From a checkpoint of a small transformer trained on Wikipedia.
Size: 12 layers, width 160, 2 heads of 64 (1 for keys and values), MLP 832 SwiGLU, vocabulary 8192, 8.16M parameters.
Architecture: RMSNorm before each block, untied embeddings, normalized queries and keys.
MLP neurons of a small language model. Each row is named by its layer, matrix (down: output weights) and neuron, and shows model dimensions 64-159. Each number is 128 + 24 x the weight over its row's rms, rounded and kept within 0 to 255. Numbers have three digits each. A neuron's up and down rows have the sign that makes its largest values positive.
After each neuron's rows, "fires before" lists the tokens most often just after its 100 highest values on Wikipedia text that the model never trained on.

L8.down652:150161126137093174100112163098090130132137163105154138089109139143112135153135159087140070139088144128126145137113104161132100118064140103127115065152163145122120115140133135163141113157140077136124126114155135137137119152145131148125178134117137117080137127132132136161116149163101126132
fires before: " |", ";", " ", "\n"

L8.down139:129116136111151125125147118199098096133138127131160117143161133202143113128148125139133132134146108111130073108091128166127139115156131087156112143141175091144200109175122106097133124149144127113141147130117131139105165139127121135121161140128144118112118137139163107142132066199110108116
fires before: ";", " ", ":", "6", "|---|"

L2.down715:091108136136155152146102135167132128154151130171120112153163127127105141119117147118168110138109138120124099179071177155099149143173078132127156140150119118103122143157107146165089132098107078104118176126057143131144138119151132131159154114139131099109115142118167158148123220146103167145
fires before: " as", " to", " in", " by", " for"

L7.down624:103096094153127134155102113121096148166125146114146127091129120107084135129098128105130155125129082128105134146127081115123090180110116136161140127073128118149135088113151163125103160137134156142107136117133106115125118093103121140121110101166105117123113131100117133130102192108110127158
fires before: "s", "8", ":", "ed", "t"

L7.down76:128120141145127116124136121102155150129127117104146115184129162157097100191112138117118132148143170137100116133120135139069162115125091139106153127160088108126089114171146152125114171163094150143114108155137144140148126147145138153143069140140168123133162135154169130129117124120074097142
fires before: "ed", "ing", "ment", "es"

L8.down168:122098114128128119104075140122129145092127133109116132121102127107146077113080165091163130168123126122098107073108127148131150128131145163087112157137132122124169118122128191158174126133112168108118170176124136157099137109111124118175093098169133116129086128132130114127167142106132125100
fires before: "|", "|---|", "\n", "|---|---|"

L8.down656:135142144129155126136102127146123101126142109108117141171156151102103120122113127115133156130133129126091114106165151152122121122127121120159103152110086146128126112127133147124120089122139089095160132186153065074144087116087128082150138120171163130144179150110133086135093133152153094135
fires before: "\n", " was"

L5.down611:132166125127136080143102134117080119120115126142108130131121102135126120117092121144118146144152128114119134168120124085132114147152106200080112134156156126103140102152142093118136149125146095141127143171128173126132168090132147159132115130095160141099132146115138140100121119072119106122
fires before: "-", "\n", "|", " ", "\""

L8.down718:117180087124117141118120145153081114117121119127085107124126129153136099157139086134118124123111106148148139115142110112089106161144104111148147123167100130135111118140147118080129162105144135112091097194142118153137140104121145183139086134098135091116134150135154168133150166086122176143
fires before: "8", "5", "6", "7", "2"

L7.down286:156132151094093143159129128157154132133114135133136155120170137158138104104113147107145115128122128106052118163136132123133140130103137098165129138090104118148127159123137171124123166128127100136129139092116174187173073142147116148152147125105114145106140153105137105092159164074146078144
fires before: "s", " the"

L7.down86:106114133136127164124115140135132112118139125133109109100169165134090130136059150123147125108144123136134157121057111147150071133089163123118161121122106125160097107119138143132124095148131099099123148080162097130120133134117098136094138142109129100141133124133104146120122131126162156156
fires before: "\n", "ist"

L8.down444:102152113130107105094138180113116119157112095136117174106113161077122127149159137148072167150126141152125105089126118105159115150120114161130130114142096132114150073126142103155147152179158151111152120140142129131116112177166178095159137166155127122138144117137095141109109178129094158145
fires before: " ", "–", " —", ",", " |"

L2.down394:127136143124108138116112126142149159112124133112152100132134118122122137146139156164149145145140117092147154185121131129190074124146112140135099135101097142132154142129145161126151110128110083130105128124078129127141130092164122160145158106107121147104142130138120105111073103097117097125
fires before: "\n", "---|---|---|---|", "or", " ("

L8.down149:086094130136136159095071112076141146097120093127125087100115112095101106113128146117165110132139143105119109171136081136150101117127103134109132137142147130134136124122137123133152116173136148117128132138179116130086122120127171126178165117095140138133110161078122138079149104166103142103
fires before: " ", "1", "0", " January", ","

L8.down307:113129126145139141147145126147120103070107119141124135118117142114125127138154146107084158135140092100071104103146121097116168188120146154154133123126140099133148124126104120100140148142091145105140132145156105088132140155116119202147124091073152099148109126154081143107078110096081139137
fires before: "\n", "-", "Species", "=", " Species", "G"

L7.down200:206109092173090149153111190147153121117103145067171115138132128165146118115119122157143094092126150176099116108095108129098102114124101133104144128128147135129127124130152123141143137150195167144166159151173121144107138173106123138108141136095126100109121140149127174118129120167158130130
fires before: "1", "2", "0", "4", "5"

L8.down387:143111129141107128130133107116092102149123128148151108092176116133106109162100137140133126151127121099133129133147087135118134131161065128150106164139091152118070110142179087126148165157127112136119111074125107155105084103143155118153122132100118123110167142110170125151135091142131103105
fires before: "–", "9", " |", ":", "8", "."

L3.down723:133112171118117139132138161128112129109106111162106119115108122096106098156117138109114141132120149099121113128122113124127134133162108143119153125160152155090136106153128161127133126161148095087151104118095089139082116124146103136124125095112152116087166114165141142120143124150121080143
fires before: "\n", "1", "0"

L3.down416:129129129188152109102119140134127152146118120137101141157151130077118130111133087155106136136154119123133122133144127122159148167096077129096081120122120093192121163111131149131156112112132142148137114093113100154137117165098089104091118163119142172131123132112151135161138145139106106142
fires before: "\n"

L3.down60:133089133156112136160131104106099119132133148123136087147159098183138162106130122119135119162140140147106100136122120173144123145155150133110145136131097100127126122120138112109161156116126099127148111105082114112154164199137097142151143127178120096106131115123078149092128137114155135144
fires before: " "

L3.down285:122168125163104151111184160079099130143115105177134135174144112107155119107139080144145123101167140104109091144149126135131204180082099109126160116166161119159113131159118157136115122103132091103130093154104128113129106081131087111086166146166127124098160148103148127112117131115117108097
fires before: "\n"

L2.down579:157114122121130124131162109120098119123133135121096121144125130188120110130110163112152115183120150134132126134139117123112162092135157125115079148116150137124091125094115121140104099163128166152151101151152135157108095136133135081136101156123107144127144189156134149108129129180096114123
fires before: "-", "n", "bi", "s", "th", "na"

L7.down531:111111141161189098131129155175107152095103151138115130110105135151170133121112136113150160111127157151152113096137191144166107107153110115113138113167151105104133073097147116146104148177098094154152141110130123123125075115115151133122113089170114138086095134114131141152130177097154098153
fires before: " ", "|"

L7.down285:139111108148106125121151096161166135121129152134096117081159137126119086144129129101121067136152141185146139167133145156141128124170110130117166109142114134138129107125168119166076166105140152169140095137148109125107127134130112150124118131131095079119098155091146129118116146118109145129
fires before: "ed", "ing", "es"

L7.down441:130095159154120124131165172129133122105152122092123098105139161096150161105143101106120114173077111104150085097152104169091127125165158131123122121131165126109158141117118142132152148145139143111161108191074132140113148125145108149153163123115162141089159095107103123115126112162149116140
fires before: " |", "′", " ", ".", "\n"

L2.down295:153099162124095116119102115140106115091163107105111190084118101099158139099090139170124124162133136152170100142117108123102139108172150144151098137074203126170108136169103129113099139112125137151140116127118146148097167143143145123107121142120104117128131132128147105079093172156150120143
fires before: "s"

L5.down361:137129120099172162111108117101130186114138104147134116113125107175125098105128099129128079113068133139130126112120077073119166117151123145101095127111138138177086134154141158112118132162103143127118130153128118107126101142110133090164108136133101121149113117111148112144144184113113105113
fires before: "==", "The", "In", "==="

L8.down80:134147117133111153106132155095105174146083141137128131123103138083148112153155115175166155184153153129151164162114121156178130148141138123085145086125126131121098136168129099141120156127161140134100096143143115163099135105101135193124119129131140099157115123111144111154130121091130117093
fires before: "3", "4", "9", "8", "2", "6"

L5.down130:141147085144104151107170137094137178126145129156098128102144108136151129145110181149144075174159115167138129155090122127123167110104129104118127094158124126128100126132133117084100073161093138130125128137172163152149133170129150132154107093101129153136104141161116119124128128095156134107
fires before: "4", "3", "5", "7", "6", "1"

L7.down234:136093137106114117134153143155150130133118148118115122169150150105105110139139163128161133154073056116148176147160109154149155101109102109165147147124079119130084100151164145153114103168122105131102129155148107137156091114116094144131094128104141121133159142121130111122115082083112129103
fires before: "2", " |", "0", "9", " ", ";"

L8.down111:120103124118096119125095128105128163104142149146136155092136096100132150170139142159093072135123111141117141163134138127117124107111131096106155130109120098154083115130120108105113075115085154158107131132116165118129141154107151150165190094127123151109169127123154168155141089142188099177
fires before: " ", " (", " |"

L8.down259:146133122138176157092130076128138129143130112097125118144130148165112098094147144146159139084146172092101114137132117102103129108162134111164157111162133121136124099108100109137101145113127100162124109108152166090149096129120141129121103150115093137102118136122132124104121105053130141123
fires before: "\n", "s", " reception"

L3.down88:179153107067122123151152131151095149151123113129117120159115159097107100151092165112117109148148125083131100094074099127119141098115098132128099120134133120110125147145124132139117120131118120122176146154163142116140121151133133130124126118107115109107135114121117140164066165110124134098
fires before: " ", "\n", "e"

L7.down798:123174116129159140131174113114138111095113151123133096149101122165134158113143138140141143125188128123139135176108121104102145119136162123102146156107118123106159134176125163159155180142111098125145102121055133115117100109145128133183157119155136109144151125138142164147152122167155125147
fires before: "\n"

L5.down413:080110105106144127164155157140160126104145088108133143124084088156131159173095119042129100138128122165140136110130151137133135115156132091082116100141149164133119136140146141130141136104166149078124119144112115117138094193141079109123160119120116127107090111122116137165115168144134086114
fires before: "s"

L8.down404:121112139157111097138118168105120122168133124120146117107130125124148127151086099174118127129087130110142149126127143114137167101132136127136069104114152144127059133064156111136146150092114099128139140156103129101185147104137097117148134142129126143066105133126118099133090104111145096105
fires before: "2", "3", "4"

L8.down16:133109121100085113131133124149150144123116104165137139168130119114158112106150111131141125129152102136129159129155105085123125135126146153130163158122150139138110123133111115093101160138075135132112157133137141162122187142166149103123117140125107123096147097091149103158106063175158120100
fires before: "s", " (", "t", "."

L7.down391:133128139140113137137109112091128176107101099154143121118139145079092110122108136097137153131148113156137160121147144050151106165101130150161099161100150143091146161117148062160122114127157072128141084106169139094121069105105146099128116095127096142150094121149124138133097124106176164131
fires before: "s", "t"

L8.down148:126126112117140123127141124169114120090116123138149089117069130106115143142125088088106121145083090154101143134156123135079177165133128116092134145114147202133119152105141127113134104110110139141078125138097111119089125138122116131122124150101134145121153148118090129103128190141107130197
fires before: "1", "2", " "

L8.down799:099145096072118148115083110080106111155131138112098120103127149088118097155114107086109129112122156135121119086148135112146145163139127065119179157116121122126134094161144174134111122132064114106146124116135121100112124105157139064157170131137104100134126142106128124084090171186108102156
fires before: "0", "9", "8"

L3.down196:138156123098127136158162085139131088159092106137099077094112121129141129146108092136133129190145162146133130108159131137120165121147117119110118099150121135133083157119104126125100151132105133142073083170081112131112093103097096156127134099127161104131105105139097151119116133152106118119
fires before: "\n", " "

L8.down407:156150135123116136120108126151139125142099154107143120161131137126117153136133150113129119161147125147124118184080109143175127106107145137089153103161130128113098121092120112143133103160096109162139131139095127124138118150120106117143171097125135127170178161153115080125125108101148142146
fires before: "2", ")", " |", " (", ":", "1"

L7.down205:113123105144105150115139134116131118089134132139155124149120129111137141129116158125173121141140131144144091124140122119139122150072116164079122119164080098134102140142162113127188098155120140150129135156142145138127154126068143115129120130146106129126167110148174148134137096229144146171
fires before: "ing", "s", "ed", "r", " to"

L8.down288:128105092150102127115101124079104107187146123189158137129093070111126143151140147128147106151161058107098177119111107158145132070154115126113115094149158144123124133141142089103121108104099107115167154109107154103158135132117138132144138133085110127147112159141163152115133162122121116105
fires before: "4", "6", "5", "3"

L5.down749:167163173114163144144151161101060138140138110139094108174139114165171142107121152115141130149126102105181144169109081150116150125152159157148145131163131142151116139135090116132176121124124114151162186133108137079126124137096114091135100103110115140138108154132133117157157120121088136141
fires before: "s", "t", "|", ",", " |"

L8.down568:135122120138099103118113124089144153146200118093108142129143127124144091123124126114128110143155138111136129121172095138167150164164147128091130084139174158143122160130171134138103151125151130151100156089134099075131113099120114092124181130130143130140158089096115134100144158133132098140
fires before: "\n"

L8.down311:124134131137145148097136134142139125122070157122113089149149145196138089122081147108095132131133138138140107110110164087116121066134091122143119159134126071125115128145142115122121108161149115150145136098097144144085114107134148178151157133135111171141111109142091125164091126128125121163
fires before: "8", "9", "7"

L5.down482:145116125126151141138136146115153116149086150145090105139128148135164124091106150168127108130159147105150120108080143152183107135132186144161109126116174095152103135168121116123148120127119129139161112104136112159155150117132118122145106162109090137097141132091129139144137086166183140100
fires before: ":", " of", ",", "\n", " (", " |"

L7.down428:112117118126092087136162128138127120129129125119149107113116116158118136097154197154083115086120217155137151159127089130138119101081139114109172102151126120114129150170118087126092155117138093138102152094133107135120145147109108130092142107142136148122155142132127132091146119179164125138
fires before: " "

L8.down777:133143146111065126140159151154122131115124111124184139144129141112114087135120131116111111086156141168183107069153145130125111138073107100135162108135126116127135140113158148092147110151127130076136147138098113120139120101139138113117117102145125129168150153150169125097114162150170132143
fires before: "|", "\n"

L7.down759:096068150121147147122119124165130148121135119129139083115136115156116124144099161149143142147182116169148115137167115172144114158150094123123110151159128124153089102143115150108128151164102134141140121104135122116105069146138113117125128147137151122125137112144120150157127087212145069130
fires before: " ", ",", ".", " and"

L5.down815:174137131117156110124140128097111155066117133125131128140138139083071118132127140098151140139082144168110121160137111100121139094142185140124099138076118146160141126146123137093113122092118113166151123146108129127156141141131127117147162128106140120138152132143147099196113140112066134143
fires before: " ", "\n"

L8.down663:174178093123128093107135140154139137175128153146140174108090103068069137138088170138095110159134127135156127141148114100118127146116118111091088115106105102126107129132135157166127120163131117109139146139111116121115112135147115134083128116162141133093136132119125136144096209069151139152
fires before: " ", "\n"

L3.down239:165061089168098146144124160161136121112122124117147171065085133111136091129131131157133117089136093146107128161120120147137130120111125103129119129177159170117115121177141129076128154096155160119088131146133153091129132135123170144106178094147131174125130148103130108077152140102134082123
fires before: " ", ":", " Al", " Ro"

L7.down385:165109091146123121115130127139151164094111126107142159107124129077139087141120106169136131118132128101134111106128142130118075084113163099114108092166103123111096174137153150147143105137186136110141135119128153110146117155149101119116139095135138102143170071121133136117119130125094112145
fires before: "\n"

L3.down154:127142126117107138093143117140148145091132116131125071120136163140151139212152162109129150161103116118181130112122099147127095128131126133104132150144112124146097110088082142117157121080124145124145155135132120140195117184111068125162142101134113110132117129096122084147116123132136183083
fires before: " is", " was", "s", " became"

L7.down377:136148153086145120161136109151119169185130105119136109132134148079104146147113125071133117135119116120140101100147125134141162112186129097119179118137152130116169106093075140166123091142157091140126161124168133119101162092140110125119164141117165112134154135128119171138072104097106173128
fires before: ",", " the", "ant", "."

L5.down192:117166093100129161125125092135085099110116127120131169125129078191151108170120106153124136098141109118128174098094150119145100147149119091128130089142110125135123133105126119110128108146130116183107096167134116128148117131138120111117120142110108120121147093108059129122129221219094136115
fires before: "\n", " The", " ", " It"

L5.down710:135134128128152178132121117151100124148147104111144084156097141078136093125146131120132128109146133165106120110107099157188125107159142097115106123113168145151191114128171132133127099134169149141159144128107083130111108148106071095098126116125106131123156145111112125134104147112106141114
fires before: "-", "\n", "="

L8.down588:156172131099132117116065107150100121115150142113144121136092099137121121118140140170095151105112111121134175118158145129144115090124106113143082118131103155132138129114131167150117086167149123080130148104108130106116099133121126187102127145149146132080161140136150128085127106223140113155
fires before: "|", "\n", " "

L7.down742:056111141137170081139140187095131111142128164133139108153130129168113167121161144131118158168108125105103153125126120076099143139131120130109109124105109128089094082102147124145106128145119181148119147152162169121141130138130127167140091136135104137101174101123166138094105143092142143124
fires before: " ", ","

L8.down458:157123085122165121142145104100123099108138127094138120088126103162130105098154142078126131104170145089155083135098121116140121144114114133120115121124160158121146165117150156146173128155126134119153150157110118150111126109125140143115157122176163100122142127097077145140108131140075092106
fires before: "-", ":", "\n", " "

L7.down36:137111144152114126110148112105080120111144084105141135115137167142130124168141142167131147162120116136178114112117134094136124108130124088184104070107106123152118095129132099111118122158139131100097159124115104129076177153157100135123148166108128158124136117140135138176102156119137110094
fires before: "9", "8", "7", "6", "1", "5"

L8.down713:129106143115135150134166124146133139169123154138166111102130127114110116102100151123110135098113157119120116113112095110112149166126127118100147096130080141125083155148123118135117168103118191102102078142120079123153120146098161131158115140098096117094151084128121099117109096195120150130
fires before: "1"

L8.down190:124070135112141145103126175133148137156130106129118115128142160153152128113132120098123125108144150145149138167144152126113181130140108148118150061128144118161154140099140109146131159109084131160073187111120114113115132118133132100161129176127156097096123113092083151104134096183137102151
fires before: "2"

L7.down348:122072122148139110104116107093100148113154123132147116119130122106119145143118108151109126148099123115124149116114123120146125146145145090078101113131115139124118105037151133129113131121150130135127137099159100145112148106138086110155091107146133117117121095129101090147121164219166083144
fires before: "\n"

L7.down370:103133184148146143160118170131141090116132145144150122126099137118099150112135138114132130141170158134124137149103118135098134089100140120088134145144164158137081101126088147131099089170152101124152110143129149120140067131167193090093119141139118123102129123125097149162121162156122124142
fires before: ",", ".", " as", " and", " to"

L5.down626:132183083122144120127133139165122111115101136150127129119121133154125079094160119093116132127194124082178109140104116138141101073137122128135144125093163138139099111111109148088132098121170142125144095137143176128136103125134139129114158109119179085118138161095151132140127179184158132124
fires before: "\n", " The", " In", " ", " It"

L7.down69:147080143121128159159148116127161137085127168134144118114102095121122145116132131135116105106191143122134117087088160136093144133106093111113122113114126139140152164127117144131118130142104103107152146102136107112107156131126186141120115090091088107084064108168118141128125149110154144172
fires before: "1", "2", ","

L8.down172:116128126142103116110139132162135134121148112096122096162128160088120128172141149139150100151149139131174139089108144106140115134121105147129167134106138172152126145128115144139087121125137154141128200127119187137132126123099093168116133156128166095100113122162092133095126137016119150130
fires before: ":", "\n", " ", " (", " time"

L7.down326:090137169105102134207112126162141144128103147140095112058130128076124121131110125134127186109118132147143133129117121170134182099144135139157090170126126129157082154127118155117153134116120143156155115131098156125094145154115136095153147109087137133134142150122150128155130125017089137101
fires before: " a", " an", " (", " ", ")"

L3.down175:095111091129095131129083151133109129112122137133105154139147132086091149133097176081146157137155152143147123141110189100147138134164140098139076141141140176119151121080093129143147148136137122176118101111088163100136129120117144124151113182137160139139130135157093118108156125114118120116
fires before: "\n", " American"

L8.down436:170164150147127117130162144119118139129134111100105109119137115105156119146131115148097109148152115145195112118102148111103138071119136104107109125139108077148116137102114115141090128151149137157136094111133139138147096095074127139087152107129100110068120168098122117152108137141141131161
fires before: "8", "9", "2", "7", "0"

L5.down403:138106053160137115097141128106135127129131145143146139176110155112124077124157095135125153141136137103127134164124119115151187158119094149114121113177143091112075112116116160135135097148120120135107136098123135120125090080097049133115130136128128176110144123114127158113104157108140095117
fires before: "\n"

L5.down254:113153146114119126141127109151129159146119126118109169141130083181156099113133107116134111133128104126186096094110149152191111127116120200123139099143158144114148125134109123165140118143143100147152084130148138139103163123120109110101082115143112123110114099120119110123140130191117146153
fires before: "\n", " The", " In", " A"

L5.down807:133108112151113132167123146158134166131153114083113149122124130103138181157103105138098112105119115119138141122155144161142163133142117126132133092134141163081132167165089119135160152131138135116103137142123183104130111129106130134112096111155137127131132132100171109102141166148154121168
fires before: "\n", " ", ")"

L3.down123:132155132110112127148138145137118154093150150118130071133142147128127100159135115114131114136164091128126096090123119155158140168148121145148076146126128153135150093115150144124150140137166121165141165163118137086107118141125120127128145108149086114092129120128101114092143087159144121122
fires before: "\n", "---|---|---|---|"

L8.down339:123124113127133135111115062107097123153126141096120140122114143150160133133143109124134147127122109130137083117134144197135163133091159160161138150120139098071128117117129137095171110161142111122141151143109116142101168161122153125122187121100142131128135155120137098155108116065137146150
fires before: "\n", "---|---|---|---|", ":"

L8.down173:115134143107120175136092116147131156137117165106068106096120057153122166155161145138132132133153121110133142098160145161104107093124117195118125171132094124141117151100128145159132111162121155156120124160170137187117079103077097149136099147121109147126177112150106151133129112144124110122
fires before: ".", ",", " and", ")"

L5.down14:114144106088144105143134157145105158103131178102150134145118156126125159148187139128159087136135110127125167132106136127132136159121098159125105090109157136154160138150156138123157140155099124123137090130078119105088121113117129098126166139075145124163135108168143145055135052144103125124
fires before: "s", " of", ",", ":", "t"

L5.down258:146139117156119101136132071104157101110085139110147116104124125181092155170145130173157161115139171138127108093091138128129068122135150111123152124120131127132095159088147151141150126158159150137121120171181118128152153177139112175115129103120129112162135124122132094111159117170123126133
fires before: "-", "\n", "\"", "2"

L8.down775:103130146138141140118131134155125123142125141152097118143146126123140087146145143124064142107125126177142092117143133152139145129095110147144158119114140131159106127083135139153120146166085111107159092147146080147086125127146120106132054143135146072106141098138160174143147150103096107188
fires before: " ", ",", "."

L8.down738:101126136147121144143132156137149191100073153158099099141157143148159114096122128111179082112116128093108147139125129140121168152119107125138150071143121134153118134096129155115155103106151140128099117116108147118131151137113118126116086167107176099107096182121151095123121166105102141114
fires before: "2", "–", "1", " NED"

L7.down55:113173160164119157107139138146135125142086137106135183126121098167095125186111139122121136100146155135157174099122137126144071101133145147129166116123112145147158134120117119101119131148158132074123084134145151140133117154136134114123155087123152135098163142141131126173113101174139094115
fires before: "\n", " ", "---|---|---|---|", ":"

L5.down787:154122160147103098130116118123122143140115155126155103118124139130118105143127135144152134143129154152101176133109130151158135126162111103117109108129136124132111135130128127156154200130122121059125138106159185116101137111139121127138136126148120145120168130130141128120127085167168112152
fires before: " "

L8.down494:090160150135152162126098159158151129100078098112137136140161144135135115155140127167143115101129129157126095120101135177136121134181163152139159115131137124105144094132154101138146143113115143102142156105169102158135119142135116134144121110120110121094151106102162151091172081099142097114
fires before: "\n"

L8.down532:151173140110149174118138129093083149091154159128148113141118132096108083216157143176107150110119099116147160159112092144104108117195112113131152134106155111112109122157109125110124133091149139106126118170149121129150090136137130127108157122130090136124087097123142114142131120131125149124
fires before: "\n", "|", "-"

L8.down152:129092110128133113145146104152180110131118129125102112119116140132138128116135125093067146145109154112109133138111106129067138135115150091107134102116122140136173113119123103169131153149157173138111098162141133092095132154144139153146132143154162143125153115135172159105118137168177083090
fires before: "1", "0", "2"

L3.down628:142152142150144177109140143098117140147129164141124085140102115141127111173103116131147131134166125100143128130115149154182172137102134160163152133188110105156132161109128147107163084125114148102110122139104092128137103123144073137119173151192128118109154140127100106122114124140178093116
fires before: "\n"

L8.down571:127185116082104110128131120136117161105123112098079123103147129159135087105146124084109092108129120139113119130083172089082143124154110128073174070124107126120101121128160120141098149122114168174157096134127140121155136098125154121137082145116127111146113116136118127093097163101121120137
fires before: "2", "1", "N", "^{", "S"

L3.down744:153098089117105138116116119118105106167075115119118135117140103136148171119083085134119125094153116179167106121092155147176125097147104105148142185114126135094132143120146143118110131083120120102163161107134130128155137121135138132126111120099119155122200128069093122124116159109093109090
fires before: " ", " the"

L8.down93:114152133148137130135153129140110141121157140133070159130107159139149137112140154164152082118111093116110144106116126147127143073142151124115095142084112176100110122132157129152102104161172148151119182126103162110136126125109137162132086151106138095099099086113119143091119102093144134119
fires before: "9", "7", "8", "4", "5", "6"

L5.down393:072134150176118132147153102105095128114131093130105090127141120113169129113142093144121111099112133186154129072116138099109114113144147118128109122086132102100102137129155115108129142093110161098165109085093122140107130120139171109136129149102112147148119130086142099125146123136074147136
fires before: " ", " (", "s", "2"

L8.down544:162163107105139142119141147138115104100089134138130098092137122128135134093084100121144089088146165125162122121162127161120156166134137138072161107137119175175110063126154144132151138127129094152144102130144153144088119156130140096130099121095138118094124088113165146122099146153112089134
fires before: " ", "\n"

L8.down774:088169128132097146131136170103113075158096159099125123110113137087103108147108144119169133137141118140165111117112089140123108158119133101144081149139131157152107121120106115126101152113136116138122130123104119139135177130106125160131135140131100184096163129130114133134152085181112158143
fires before: "s", "ed", " ", "ing", "ment"

L3.down515:125155114140152111152154152124133161137172125117165178152119150090175140135142130136134115124137139143118105131093118120085163108095107167159111101154157089143114135132120150142143168119104152129147163127124142160126117093136179136092147119122094093086109149120134118097129118074125152138
fires before: "s", "t", "2", "ve", "ll"

L7.down822:148105150114101136114099118112141155081151120112139130074152134109109133141101103123153134143163092135167124125154112161115099099127145109140119123098119085140114164140123123089104133137159134119094150089151172115117101121106131108132113110169116143134114126082142127070109154154105135042
fires before: " |", ".", "s", "0", " to"